From a checkpoint of a small transformer trained on Wikipedia: 8 layers, 8 heads of 64.
MLP neurons of a small language model. Each row is named by its layer, matrix (up: input weights; down: output weights) and neuron, and shows model dimensions 16-111. Each number is 200 + 30 x the weight over its row's rms, rounded and kept within 0 to 999.
Before each neuron's rows, "fires on" lists the tokens most often at its 100 highest values on Wikipedia text that the model never trained on.

fires on: " |"
L3.up714,244,215,195,195,245,215,172,201,230,225,240,221,184,178,190,235,206,179,148,227,187,226,205,237,231,159,189,174,218,177,188,223,239,182,248,172,206,189,179,142,198,208,197,205,177,193,217,269,243,200,216,241,255,197,176,204,172,189,186,224,210,221,213,211,120,210,212,181,211,240,208,166,211,195,180,245,189,204,202,165,184,265,154,191,195,199,221,182,138,165,287,167,225,160,230,170
L3.down714,210,164,262,187,249,155,220,182,245,198,184,246,242,252,197,229,235,221,207,244,186,220,197,215,221,220,173,214,202,216,257,243,232,222,232,209,189,199,176,163,144,201,195,157,205,202,213,224,201,157,186,149,185,202,259,231,171,187,171,185,216,201,191,215,186,217,107,171,220,270,171,191,206,181,236,219,181,143,226,201,176,235,129,227,182,226,207,189,220,200,194,215,217,181,151,188

fires on: "al", "ate", "ent", "ive", "ative", "'"
L3.up699,180,204,224,181,168,227,236,214,234,221,185,183,179,228,203,129,211,253,209,148,211,204,166,191,184,282,158,223,201,226,196,201,217,254,183,161,195,185,163,242,191,236,183,207,233,193,191,222,207,222,160,169,187,213,238,174,200,262,203,199,223,238,218,217,220,179,191,206,126,203,171,237,248,216,219,223,201,285,206,219,239,143,192,242,198,244,207,207,187,193,199,153,172,237,183,176
L3.down699,239,172,194,207,207,186,202,199,178,177,206,208,152,218,203,253,168,183,161,208,201,232,248,203,202,214,175,194,219,216,194,178,185,203,207,201,201,200,176,221,223,230,121,202,170,173,202,142,206,180,209,219,193,170,196,185,171,201,146,180,221,197,184,225,149,244,212,184,239,156,190,159,135,218,190,236,202,216,161,194,190,128,259,236,221,210,194,190,178,204,181,162,210,176,231,179

fires on: " W", " w"
L3.up277,219,260,190,186,225,222,197,157,185,164,240,227,194,171,174,234,268,213,209,158,170,160,195,210,272,168,231,218,205,245,205,129,192,267,182,176,272,218,205,219,197,197,177,151,150,232,214,246,210,175,157,185,168,206,170,170,282,194,221,188,164,247,205,190,224,242,212,216,151,217,181,180,226,232,214,203,252,183,192,190,268,240,249,196,168,198,162,192,249,199,221,170,212,225,211,188
L3.down277,211,158,189,176,235,198,191,160,205,184,196,200,236,192,232,215,266,181,252,222,214,201,209,208,183,187,194,179,168,234,234,202,208,236,193,203,164,154,162,187,197,207,119,220,181,127,128,234,205,164,169,232,206,236,152,194,167,225,210,194,201,245,203,144,196,178,210,205,231,201,182,202,229,206,155,171,199,191,173,174,253,239,230,195,230,198,179,195,239,183,212,199,228,182,144,174

fires on: ".", " and", "″"
L3.up619,213,245,215,246,268,167,157,219,158,186,198,257,154,160,163,218,166,176,221,270,187,191,232,224,228,210,290,193,254,235,242,205,208,199,209,226,205,190,242,241,209,165,190,231,183,171,183,177,191,251,238,195,184,235,181,195,164,185,138,206,148,218,227,233,232,231,160,190,209,217,222,172,186,203,221,204,196,196,131,211,195,202,199,193,204,202,176,183,190,210,180,207,168,155,221,195
L3.down619,194,213,199,269,217,172,230,217,200,213,216,169,229,207,232,171,181,193,168,137,194,232,222,206,213,262,198,192,241,180,204,170,177,170,201,211,200,202,236,218,213,251,205,178,258,173,196,197,216,188,233,157,228,182,209,171,209,184,220,170,207,206,190,183,216,188,198,207,240,271,212,232,192,224,242,201,178,167,217,219,249,216,129,184,165,165,206,191,238,188,227,182,208,184,103,185

fires on: " Ch", " ch", " W", " w", "W", " Pro"
L3.up924,218,179,214,173,251,205,192,181,197,181,196,227,162,266,180,252,198,179,204,215,201,238,240,182,255,177,191,220,254,165,180,149,162,232,197,192,195,174,180,215,211,198,185,201,201,204,194,240,246,132,195,199,178,217,233,167,233,190,242,271,232,208,238,219,277,243,208,229,167,201,208,227,196,231,194,202,204,158,161,157,236,194,170,180,203,233,204,194,210,210,192,207,214,186,212,200
L3.down924,214,200,171,164,224,184,243,214,135,195,198,191,179,255,142,193,195,159,219,197,210,204,211,214,190,217,205,184,208,221,183,204,223,224,183,210,236,193,190,206,221,195,189,177,181,229,158,164,190,230,191,161,191,263,206,213,209,191,207,252,283,215,202,232,205,163,214,209,229,214,221,225,195,149,169,150,242,187,189,189,231,223,216,116,194,227,174,210,236,207,173,195,252,213,180,217

fires on: " be", " b", " with", ".", " under"
L3.up934,184,179,241,160,229,206,167,194,182,224,180,234,198,157,228,258,165,189,160,186,212,225,211,234,182,193,157,211,213,213,237,176,151,236,249,176,208,226,241,217,211,246,206,150,242,185,231,189,192,186,157,209,176,267,232,227,234,232,222,201,198,159,232,225,155,191,239,211,207,134,204,165,241,178,161,227,253,105,217,181,213,171,210,231,188,162,193,235,179,219,222,195,176,211,253,194
L3.down934,181,224,201,216,205,190,160,174,189,150,217,177,251,220,187,215,230,191,229,234,203,260,176,224,177,206,168,203,200,210,262,175,203,167,205,212,193,217,218,180,228,237,176,199,259,180,208,179,194,196,148,187,179,177,209,250,149,239,219,183,193,147,210,262,140,197,210,175,254,160,127,182,198,246,208,156,251,167,261,166,237,235,179,198,195,199,158,179,176,216,179,217,192,205,231,248

fires on: " M", " sub", " T"
L3.up191,192,223,200,176,202,224,197,195,211,198,251,186,224,146,210,193,217,186,188,220,219,184,184,192,243,204,215,203,198,288,223,225,212,235,177,168,257,150,250,240,206,240,232,208,238,199,155,123,228,208,184,176,187,232,276,190,166,243,231,204,175,223,236,228,197,194,167,217,158,198,193,204,217,242,190,194,212,211,185,243,181,152,208,255,220,231,182,259,126,161,190,181,238,173,207,208
L3.down191,222,172,176,153,177,178,197,217,178,197,196,213,214,102,203,239,212,177,199,227,188,219,206,238,185,184,168,207,198,230,194,208,208,217,166,184,182,111,223,179,204,184,205,195,156,186,168,222,187,178,176,198,181,177,175,228,153,180,173,253,166,219,240,177,209,220,199,224,293,165,193,139,202,216,212,208,178,210,201,173,151,160,173,230,205,185,154,176,191,117,175,191,168,192,201,192

fires on: "T", ".", "11", "°", "A", "E"
L3.up76,229,184,195,244,258,163,223,261,194,300,218,239,216,183,182,178,167,212,187,202,218,188,167,236,153,227,227,200,199,188,248,203,246,201,213,213,187,189,185,219,204,208,195,173,186,215,213,189,156,202,153,192,200,200,213,208,180,144,202,250,186,177,216,199,171,186,153,216,170,180,197,196,166,156,244,188,230,210,120,181,275,262,160,219,190,174,189,216,202,242,225,282,191,216,195,231
L3.down76,208,141,194,246,191,163,188,188,179,186,227,211,139,195,172,224,219,163,192,205,127,183,202,287,222,183,214,217,249,186,205,213,201,122,221,240,151,190,170,200,202,206,191,151,185,190,176,161,200,204,186,265,209,196,203,196,195,180,231,184,178,180,227,227,241,221,185,205,249,231,188,177,187,168,221,210,219,198,209,171,180,246,184,196,163,197,186,189,250,195,255,197,186,175,246,176

fires on: " \"", " or", " (", "A"
L3.up210,252,229,238,197,182,227,168,201,213,218,224,247,160,186,197,230,177,180,219,187,203,230,184,158,233,207,163,225,203,192,234,167,122,290,213,182,222,178,258,236,220,136,215,199,263,178,221,210,181,211,163,214,221,247,207,207,198,168,179,212,199,212,196,196,180,204,174,219,184,184,199,183,236,214,183,204,244,202,139,178,248,204,202,160,231,216,245,194,244,200,212,214,169,186,223,179
L3.down210,239,218,145,215,203,131,185,198,184,221,222,186,193,238,202,186,207,142,179,167,233,155,178,184,241,176,222,218,254,174,204,173,146,140,141,215,201,199,201,188,125,187,244,177,152,239,204,169,213,212,176,185,180,178,190,216,245,196,212,135,205,168,168,203,243,205,171,237,242,258,256,219,202,232,264,155,249,193,144,238,265,224,198,180,207,196,200,183,171,180,226,213,180,207,167,172

fires on: "ed", "um", "==", "=", " hold", "°"
L3.up563,170,217,203,147,210,148,222,230,181,211,195,179,170,162,183,225,189,230,154,204,219,221,144,178,201,188,273,201,172,262,188,211,214,224,177,182,199,209,198,260,163,185,168,229,183,207,166,198,251,251,272,218,191,209,212,203,184,256,193,214,199,235,173,199,178,202,170,167,207,222,189,201,208,215,177,233,249,210,127,261,229,193,211,206,173,196,200,121,202,175,186,202,198,201,222,159
L3.down563,174,179,155,196,265,197,208,172,137,181,186,215,169,199,206,188,173,240,224,174,206,202,185,198,205,207,214,161,178,207,177,247,205,187,161,144,191,200,210,229,206,254,164,143,135,244,196,246,196,143,225,188,163,208,181,227,211,130,202,213,216,232,214,231,155,188,188,210,215,237,199,229,186,244,239,214,224,173,240,211,218,164,210,181,183,222,186,206,202,206,181,200,227,220,170,182

fires on: "k", "d", ",", "i", "ha", " K"
L3.up17,236,167,188,218,241,242,188,230,205,175,244,218,225,170,153,225,154,195,192,262,187,127,159,202,212,199,252,192,145,242,226,208,194,187,153,225,236,260,209,158,215,208,187,245,153,167,230,200,172,211,224,190,192,200,231,206,226,228,178,233,139,224,162,242,205,222,212,233,216,210,190,154,178,194,181,179,186,220,164,217,234,203,222,163,263,177,260,190,152,151,186,176,221,206,183,222
L3.down17,197,201,188,238,127,180,181,191,252,189,219,177,182,245,220,220,237,198,238,238,201,238,189,233,165,213,215,228,199,205,168,177,155,169,250,199,236,212,158,198,256,236,181,167,217,144,196,203,138,185,216,188,130,187,236,263,230,195,203,152,183,179,234,211,217,207,232,217,225,187,217,226,210,197,247,198,217,233,204,196,251,183,144,170,233,224,199,186,158,209,158,197,206,189,164,201

fires on: "s", "us", " |", "in", "ri"
L3.up72,202,202,180,174,250,158,188,258,221,198,228,190,181,191,210,263,219,240,144,192,176,241,172,245,222,172,199,216,219,142,171,181,230,156,243,181,195,208,166,214,177,252,219,191,167,272,226,234,195,153,252,193,176,180,160,199,244,210,233,217,174,181,153,199,205,206,182,201,152,187,178,251,217,186,221,182,235,205,211,189,217,234,149,164,198,178,203,185,219,165,236,234,212,228,192,189
L3.down72,162,202,183,182,205,179,196,211,189,260,191,256,216,163,218,173,247,209,213,204,213,223,180,214,220,195,195,175,205,161,234,221,202,159,160,234,164,174,168,209,182,201,200,175,226,236,205,166,241,176,224,157,233,208,218,214,156,211,215,204,248,249,209,175,201,198,134,194,177,237,207,157,187,159,214,192,188,179,188,214,172,247,159,247,206,148,261,176,236,205,203,214,186,199,170,136

fires on: " ", "ation", "re", "g"
L3.up264,247,206,159,216,245,134,224,221,184,214,171,266,149,256,166,211,218,190,223,160,231,224,238,206,230,225,227,218,238,242,178,156,242,194,173,238,171,186,157,197,202,200,175,239,161,257,181,250,193,227,196,178,195,199,221,226,220,184,200,249,183,215,239,222,228,191,154,185,191,228,247,171,159,177,198,235,237,228,175,260,223,223,143,193,178,175,200,178,199,219,201,215,176,164,210,208
L3.down264,151,216,196,234,221,194,202,193,193,218,152,174,221,193,201,198,221,177,172,200,208,123,196,250,206,221,232,251,216,242,272,194,204,195,220,195,201,243,245,236,232,199,253,192,168,142,183,175,169,238,179,174,187,255,221,156,225,167,189,236,225,208,248,237,166,205,172,220,189,201,230,209,175,111,205,204,197,160,196,219,194,132,193,247,190,208,208,190,213,248,235,157,187,221,164,213

fires on: " di", ".", " ca", " County", " city", " State"
L3.up293,253,242,195,192,204,191,233,186,227,211,199,208,223,181,187,167,221,165,273,193,197,232,231,259,207,171,215,230,174,208,181,183,251,214,212,164,246,180,208,162,224,215,242,221,200,201,194,199,215,160,222,191,190,163,217,175,194,196,228,189,150,237,248,180,206,213,167,189,187,185,204,200,201,180,262,252,216,196,204,197,147,219,161,144,233,110,198,181,163,176,235,210,225,236,197,202
L3.down293,163,219,214,186,182,241,165,219,223,190,186,179,162,241,220,196,220,209,242,191,149,254,263,223,226,183,164,217,181,169,224,218,189,182,194,197,170,129,185,175,186,236,207,245,206,179,186,260,206,225,187,215,179,225,198,224,219,175,204,159,136,188,196,196,263,202,171,205,247,190,233,206,201,228,213,210,227,213,158,220,232,200,178,175,272,186,193,204,246,217,207,185,166,195,201,236

fires on: "/", "{", "″", "°", ":"
L3.up989,185,230,236,151,247,174,214,231,146,222,230,220,169,186,190,210,196,153,132,197,252,223,205,233,186,178,213,189,200,229,240,208,224,232,179,207,178,194,187,208,164,294,230,253,159,201,195,185,192,211,216,182,197,217,249,261,212,173,243,176,199,199,197,252,225,172,162,217,214,235,173,198,188,219,158,163,215,238,157,191,243,247,179,205,162,215,182,192,201,201,242,207,176,218,182,248
L3.down989,159,233,209,220,229,179,148,179,201,200,192,194,196,187,173,189,214,191,130,197,210,241,192,211,225,199,224,237,207,214,184,240,187,208,188,185,193,223,183,182,173,308,167,154,203,185,199,201,203,174,225,159,232,157,228,141,208,229,192,197,165,183,229,207,218,183,238,224,216,264,180,174,179,170,233,224,223,175,215,187,154,221,227,220,213,192,185,235,190,196,259,186,182,213,176,169

fires on: "N", " /", " ", " Na", " vote"
L3.up416,152,273,240,193,193,217,189,226,188,193,200,236,152,196,187,185,219,148,204,231,240,170,158,220,206,202,208,182,226,245,189,234,275,180,173,225,184,180,161,199,203,177,228,229,213,149,221,178,204,240,254,232,200,170,211,210,156,220,218,215,204,217,204,254,181,230,176,186,196,232,180,182,186,195,164,236,157,208,158,220,215,149,196,219,182,230,211,232,169,193,191,199,177,174,164,208
L3.down416,173,190,247,177,217,204,243,277,201,236,180,184,199,131,197,257,290,182,155,148,204,222,181,292,184,142,206,197,208,211,250,254,213,208,211,210,190,135,184,229,190,212,153,177,161,197,229,222,230,201,183,216,217,200,218,241,193,179,210,123,230,233,185,262,223,160,179,177,235,196,173,152,165,210,197,210,182,170,253,196,199,244,204,194,174,212,191,224,217,172,216,201,162,150,219,245

fires on: ".", ",", " and"
L3.up833,238,253,190,173,253,158,177,221,230,213,156,259,171,189,212,202,179,178,196,207,209,187,226,220,141,257,230,227,203,188,210,203,221,238,170,195,212,223,187,178,201,171,190,208,208,180,287,233,214,183,231,150,146,208,180,182,209,204,252,262,198,238,181,200,241,183,233,190,161,191,158,202,188,151,176,227,206,176,158,185,213,207,169,177,197,197,202,178,165,160,179,226,172,228,217,205
L3.down833,164,196,211,156,239,259,219,227,208,194,204,184,204,182,256,230,249,206,185,272,157,186,168,179,202,163,209,184,204,147,194,211,191,204,187,181,193,191,178,230,142,306,209,201,154,163,207,196,220,226,162,177,235,223,252,193,217,206,182,169,224,206,244,156,181,174,137,152,201,244,212,209,193,167,220,169,223,207,215,214,196,195,171,159,238,211,202,206,192,241,237,236,191,250,154,230

fires on: " b", " War", " District"
L3.up97,215,209,194,200,212,178,215,182,204,209,208,243,202,218,205,209,196,197,228,209,230,215,222,193,161,224,235,190,179,253,205,167,183,191,156,185,162,185,210,180,158,215,171,207,193,188,235,174,200,189,222,199,216,233,169,224,229,172,206,193,179,243,199,230,190,166,209,218,209,289,193,154,170,147,161,246,219,204,205,206,243,224,156,184,223,189,257,189,176,168,212,228,219,176,149,195
L3.down97,212,173,203,222,127,209,199,198,222,234,204,180,209,235,185,195,191,256,221,232,236,227,242,150,213,203,197,183,187,185,219,183,179,201,267,190,191,175,219,163,203,172,217,198,195,198,181,214,187,209,189,223,194,136,237,247,173,251,248,227,205,159,165,227,162,207,210,186,170,135,191,181,154,197,185,136,222,154,194,178,243,240,227,232,176,177,188,201,214,227,162,217,179,184,188,231

fires on: " such", " include", "|---|---|", "duc", "20"
L3.up980,197,235,190,248,164,225,240,204,180,204,163,227,196,213,205,216,166,190,248,190,197,201,183,179,252,244,152,216,237,246,262,211,227,176,198,223,199,207,201,230,258,201,184,135,211,225,248,168,155,122,160,128,161,179,272,192,198,205,188,184,183,226,181,243,230,202,172,236,193,169,223,170,163,172,170,197,218,189,225,250,193,177,244,167,232,197,252,223,211,240,173,219,214,176,264,186
L3.down980,249,192,198,116,183,179,220,208,222,169,197,202,203,172,231,208,196,236,230,192,229,181,150,220,239,148,230,148,166,198,162,251,211,134,161,206,203,149,156,234,194,202,189,174,239,151,227,252,170,228,175,176,196,178,161,205,227,217,171,227,209,230,261,225,258,176,159,244,216,219,191,184,236,216,287,220,188,208,203,189,203,209,167,160,213,143,171,252,198,189,149,195,219,164,195,185

fires on: "T", "P", "A", "S", "G", "M"
L3.up26,186,232,203,252,188,235,199,219,190,257,249,242,207,216,193,209,185,218,223,278,157,150,153,203,173,272,216,191,168,171,261,177,200,202,176,173,192,199,252,216,177,161,176,202,143,182,228,184,188,223,152,227,190,178,190,198,190,166,190,212,183,267,212,176,235,236,218,206,147,173,122,231,212,202,224,175,187,248,167,222,232,190,251,201,238,212,261,195,183,213,241,207,196,185,226,216
L3.down26,146,170,127,226,175,164,226,212,203,183,264,193,158,193,168,217,168,200,198,143,160,230,154,184,190,205,213,164,200,222,175,194,177,189,255,192,212,168,179,153,253,219,188,241,208,210,201,194,222,158,208,240,260,177,229,225,242,213,194,210,189,161,179,209,189,201,185,211,273,193,240,164,214,235,162,170,197,213,218,179,199,188,190,244,141,178,196,215,197,178,210,228,189,228,196,158

fires on: " Mi", " Ni", " S", "as"
L3.up185,213,220,192,229,177,173,226,259,126,233,196,275,198,188,170,198,197,249,163,231,225,200,189,233,178,196,203,187,197,218,181,208,214,213,194,213,245,180,261,202,224,161,219,237,238,190,229,124,190,234,145,229,202,169,180,226,203,198,191,194,208,218,200,244,163,197,187,207,199,174,231,234,200,213,167,173,293,213,189,237,149,189,217,182,198,177,229,183,193,212,211,197,199,148,213,234
L3.down185,201,174,183,183,196,194,193,190,133,215,158,219,244,232,203,258,209,230,148,243,210,223,188,206,188,176,221,189,180,210,135,262,173,196,135,208,138,210,202,210,136,160,154,182,227,200,175,182,218,235,176,252,213,244,230,193,145,172,259,211,212,227,184,197,170,167,181,229,151,187,176,179,186,210,201,223,193,177,225,210,200,219,215,182,188,191,172,217,178,201,245,217,153,239,195,244

fires on: "N", "ot", "hy", "ni", " the", ")"
L3.up785,208,223,185,234,167,251,212,210,159,218,228,205,145,177,167,200,206,184,134,208,154,193,182,241,193,184,196,210,243,202,268,191,197,188,240,204,196,194,284,186,196,151,256,286,194,172,205,226,164,180,168,172,206,193,217,196,218,200,202,188,164,183,175,244,271,145,148,182,173,165,169,169,255,165,210,198,159,230,170,234,194,179,249,205,177,179,221,269,183,178,224,136,203,172,262,233
L3.down785,195,194,179,237,153,145,222,198,183,200,177,175,212,186,186,237,238,303,136,198,189,255,146,232,143,213,176,198,195,186,263,204,192,208,204,220,193,196,223,188,186,176,259,200,194,182,165,230,184,153,214,218,224,165,134,187,174,196,191,242,197,179,176,197,207,174,192,205,233,195,164,205,203,176,137,200,213,253,232,194,181,223,186,222,158,231,212,192,204,235,229,185,170,173,189,234

fires on: " ", ".", " G", " St"
L3.up977,219,220,235,252,246,181,217,203,191,245,140,239,179,248,182,198,137,186,215,255,204,221,194,237,203,217,226,193,190,201,219,239,212,153,211,162,205,231,161,153,186,183,201,191,182,164,200,242,170,256,214,145,276,189,154,216,176,275,243,209,161,217,270,225,183,240,173,187,224,241,212,176,236,156,190,231,160,202,134,242,157,160,173,193,190,209,179,213,164,188,180,154,207,189,180,242
L3.down977,246,174,117,189,237,184,225,233,191,194,198,167,211,197,209,214,240,190,196,215,162,194,168,188,148,180,184,218,179,140,200,192,231,249,212,252,225,226,172,208,209,198,197,252,170,208,214,205,159,107,156,179,215,195,192,218,265,162,201,227,223,208,182,211,157,152,219,187,192,197,193,216,211,172,193,189,168,180,232,227,215,197,212,227,152,226,173,209,234,197,187,198,198,234,207,242

fires on: "P", " Party", "ation", "O", "V", ","
L3.up160,182,206,236,145,258,137,237,231,170,214,163,253,136,208,161,166,225,235,225,189,220,214,188,187,188,223,196,181,190,188,207,164,229,232,225,191,202,235,188,237,230,195,173,168,195,162,210,244,230,183,254,182,136,216,230,217,189,205,220,277,191,235,268,228,217,237,204,182,143,231,236,212,158,150,203,231,217,241,118,216,217,200,170,187,177,216,214,204,210,207,153,200,196,201,261,221
L3.down160,194,250,207,170,230,178,240,197,205,196,188,173,232,141,196,221,206,192,250,163,203,182,210,180,218,169,229,187,169,152,209,188,180,229,215,131,188,185,157,165,191,212,186,200,194,234,195,194,200,239,217,189,210,225,175,222,251,212,204,170,192,178,184,220,231,209,236,181,215,123,201,207,204,223,260,189,234,163,184,217,232,190,184,180,183,206,228,232,210,124,177,245,193,209,188,204

fires on: " of", ")", "P", "c", "p", "born"
L3.up735,208,186,200,189,211,208,228,147,133,214,182,226,221,226,181,211,215,248,214,182,199,158,142,198,214,239,186,206,181,211,261,142,222,211,152,180,160,186,203,192,187,202,195,158,135,182,214,196,174,220,186,182,178,224,214,146,157,244,188,228,221,225,203,190,175,192,191,223,187,215,164,233,195,228,238,234,214,204,184,245,200,188,182,197,201,227,233,153,215,224,135,199,155,240,197,200
L3.down735,209,181,203,212,206,194,189,250,196,169,232,157,190,164,145,184,199,154,200,197,200,179,208,158,221,176,204,220,195,152,192,260,186,204,213,188,231,208,228,191,206,201,222,152,244,214,223,204,218,119,222,223,218,160,169,189,219,199,209,209,201,202,170,221,201,176,200,149,209,190,197,197,247,216,240,170,212,217,274,169,231,239,222,209,136,221,147,177,224,92,217,173,188,225,229,163

fires on: " m", "i", " M"
L3.up505,266,223,158,145,212,191,192,210,215,175,225,270,244,212,254,209,222,137,256,190,219,150,185,187,195,172,251,224,182,284,196,199,188,212,111,214,235,202,229,168,240,190,227,214,230,180,238,165,231,235,229,184,163,175,130,201,199,187,189,241,180,247,260,209,244,210,220,223,196,229,241,185,207,226,178,251,160,179,171,208,201,198,93,215,195,207,128,204,156,193,178,207,238,182,195,239
L3.down505,236,177,247,154,108,249,223,196,229,213,187,216,225,252,192,218,201,164,197,166,150,229,188,207,207,200,167,238,210,213,218,177,173,168,152,178,207,192,202,212,216,160,196,197,166,218,237,166,216,199,216,203,204,155,195,212,207,171,247,200,205,214,248,200,216,224,216,213,215,172,166,181,208,173,240,177,185,182,138,190,210,237,202,210,164,206,189,199,223,226,133,202,206,157,136,236

fires on: " \"", " at", " in", " with", " (", " for"
L3.up583,219,238,217,168,187,191,229,212,202,186,230,246,206,169,199,240,218,157,197,238,225,168,183,205,249,178,196,195,234,229,235,197,174,200,179,203,229,137,186,231,165,174,219,241,211,198,190,214,215,229,172,207,182,237,180,222,189,247,216,183,190,217,196,266,182,180,176,169,245,186,195,146,224,180,182,222,255,223,200,238,215,252,164,208,181,204,173,209,195,183,190,172,209,190,201,167
L3.down583,197,219,200,221,199,208,162,203,204,206,218,198,142,227,223,128,199,262,214,207,193,210,194,188,191,212,206,222,203,212,182,209,166,190,186,164,180,204,187,159,224,177,225,214,169,219,201,159,160,237,207,206,125,191,210,213,173,202,149,236,229,158,250,247,211,252,223,203,272,204,209,227,193,211,238,232,221,226,177,249,227,241,237,182,220,197,192,200,195,194,159,175,179,208,109,141

fires on: "c", " de", " la", " La", "z", " G"
L3.up906,187,226,233,201,257,196,203,240,133,185,230,223,225,218,237,206,142,278,192,191,251,210,232,185,166,175,170,237,179,211,172,140,181,203,163,191,201,149,194,138,205,183,250,192,227,219,175,229,257,191,148,181,195,208,186,162,221,245,239,196,217,168,185,221,212,216,231,217,140,159,179,199,241,216,193,242,218,185,165,225,170,214,127,193,198,193,203,171,206,119,205,171,183,184,238,196
L3.down906,198,137,247,182,287,181,155,228,184,182,191,177,147,127,217,217,182,207,206,202,272,181,225,186,205,176,212,202,205,202,197,173,165,178,215,176,194,249,191,162,213,203,189,212,258,215,181,194,212,188,142,135,163,198,215,189,176,219,208,207,213,175,210,230,223,200,216,242,169,245,269,218,224,191,175,221,197,211,223,225,207,172,189,188,143,221,184,230,223,169,204,170,168,181,199,197

fires on: "N", ".", " March"
L3.up274,261,242,234,243,178,190,190,192,225,192,184,219,208,138,162,138,154,206,284,228,225,211,240,229,190,235,215,193,232,225,231,258,198,166,266,190,201,215,170,203,183,148,295,213,199,131,181,211,224,194,189,221,154,182,154,204,161,228,169,211,138,185,205,204,221,188,154,163,216,187,199,241,237,204,241,182,132,167,139,214,228,207,191,251,208,237,201,184,176,216,225,173,210,188,176,225
L3.down274,199,232,221,198,189,179,209,192,192,186,220,166,221,225,235,237,313,185,181,165,188,247,186,229,210,221,173,201,175,177,196,157,180,194,211,230,206,177,176,203,252,195,236,215,238,133,250,246,175,195,182,214,225,235,213,206,242,208,221,162,219,178,235,205,186,168,213,199,178,213,156,178,202,193,222,179,127,265,210,218,278,195,163,192,177,253,192,269,243,137,216,190,170,192,234,206

fires on: " of", " |", " ("
L3.up647,226,194,240,164,259,256,224,192,170,206,241,218,164,189,198,243,216,219,205,195,206,220,161,189,213,196,158,205,200,163,198,189,166,250,168,141,184,145,246,202,160,183,216,209,165,231,271,198,228,229,214,197,213,270,192,206,221,210,253,236,204,242,197,219,218,189,212,232,202,230,164,187,247,188,198,204,229,222,193,175,187,222,182,182,237,190,246,234,142,166,231,241,174,192,229,174
L3.down647,239,216,247,174,210,158,162,176,205,216,188,266,170,228,200,180,198,143,219,215,161,204,155,178,196,213,198,201,170,177,246,228,197,133,221,196,179,245,180,223,163,205,187,183,152,215,183,231,210,208,178,178,180,209,215,225,200,261,179,141,155,177,210,211,196,170,144,222,223,205,228,179,215,210,198,183,220,196,210,199,239,215,153,191,192,185,209,222,232,239,210,200,244,195,180,185

fires on: " la", " played", "0", " L", " S", " La"
L3.up641,205,234,159,250,245,228,227,168,178,165,206,207,220,224,220,255,189,228,163,162,219,165,184,228,184,151,131,227,164,267,205,153,252,188,161,215,162,190,209,184,211,218,207,203,155,226,213,195,200,237,157,214,217,218,181,158,197,237,255,192,183,195,207,212,160,206,207,221,167,195,214,230,195,224,252,212,256,229,188,238,207,186,201,193,148,167,245,141,194,188,145,183,183,225,216,195
L3.down641,217,202,192,198,183,190,217,217,159,164,223,239,225,152,201,158,213,177,207,216,213,206,231,214,196,216,279,226,192,158,153,215,187,229,193,214,223,230,179,167,203,187,212,167,202,212,205,249,247,181,271,118,182,199,228,182,172,180,219,153,228,212,224,172,206,199,149,199,161,217,211,184,229,228,212,165,215,223,198,203,202,294,177,209,230,205,178,196,257,160,240,171,222,258,150,190

fires on: "°", " "
L3.up561,189,200,188,182,246,131,189,231,155,156,230,248,172,180,180,201,176,256,249,216,214,163,191,213,219,186,227,207,199,257,189,198,239,179,206,220,203,236,190,210,176,148,243,222,223,195,147,148,200,241,218,217,216,215,159,188,176,243,182,265,221,252,210,152,166,194,172,190,171,229,173,191,181,212,167,176,208,210,89,253,231,198,199,248,215,233,191,169,155,230,184,225,172,156,181,220
L3.down561,223,181,203,201,245,144,184,146,178,196,185,155,187,204,152,268,212,249,158,218,153,217,183,256,153,217,200,220,201,205,173,207,159,217,207,183,178,214,288,230,175,201,185,145,201,230,202,189,194,166,211,191,140,252,239,175,214,153,158,247,265,219,240,204,260,180,172,209,269,242,242,223,194,164,190,184,216,191,249,219,208,234,198,182,152,196,189,189,212,210,137,201,226,200,182,207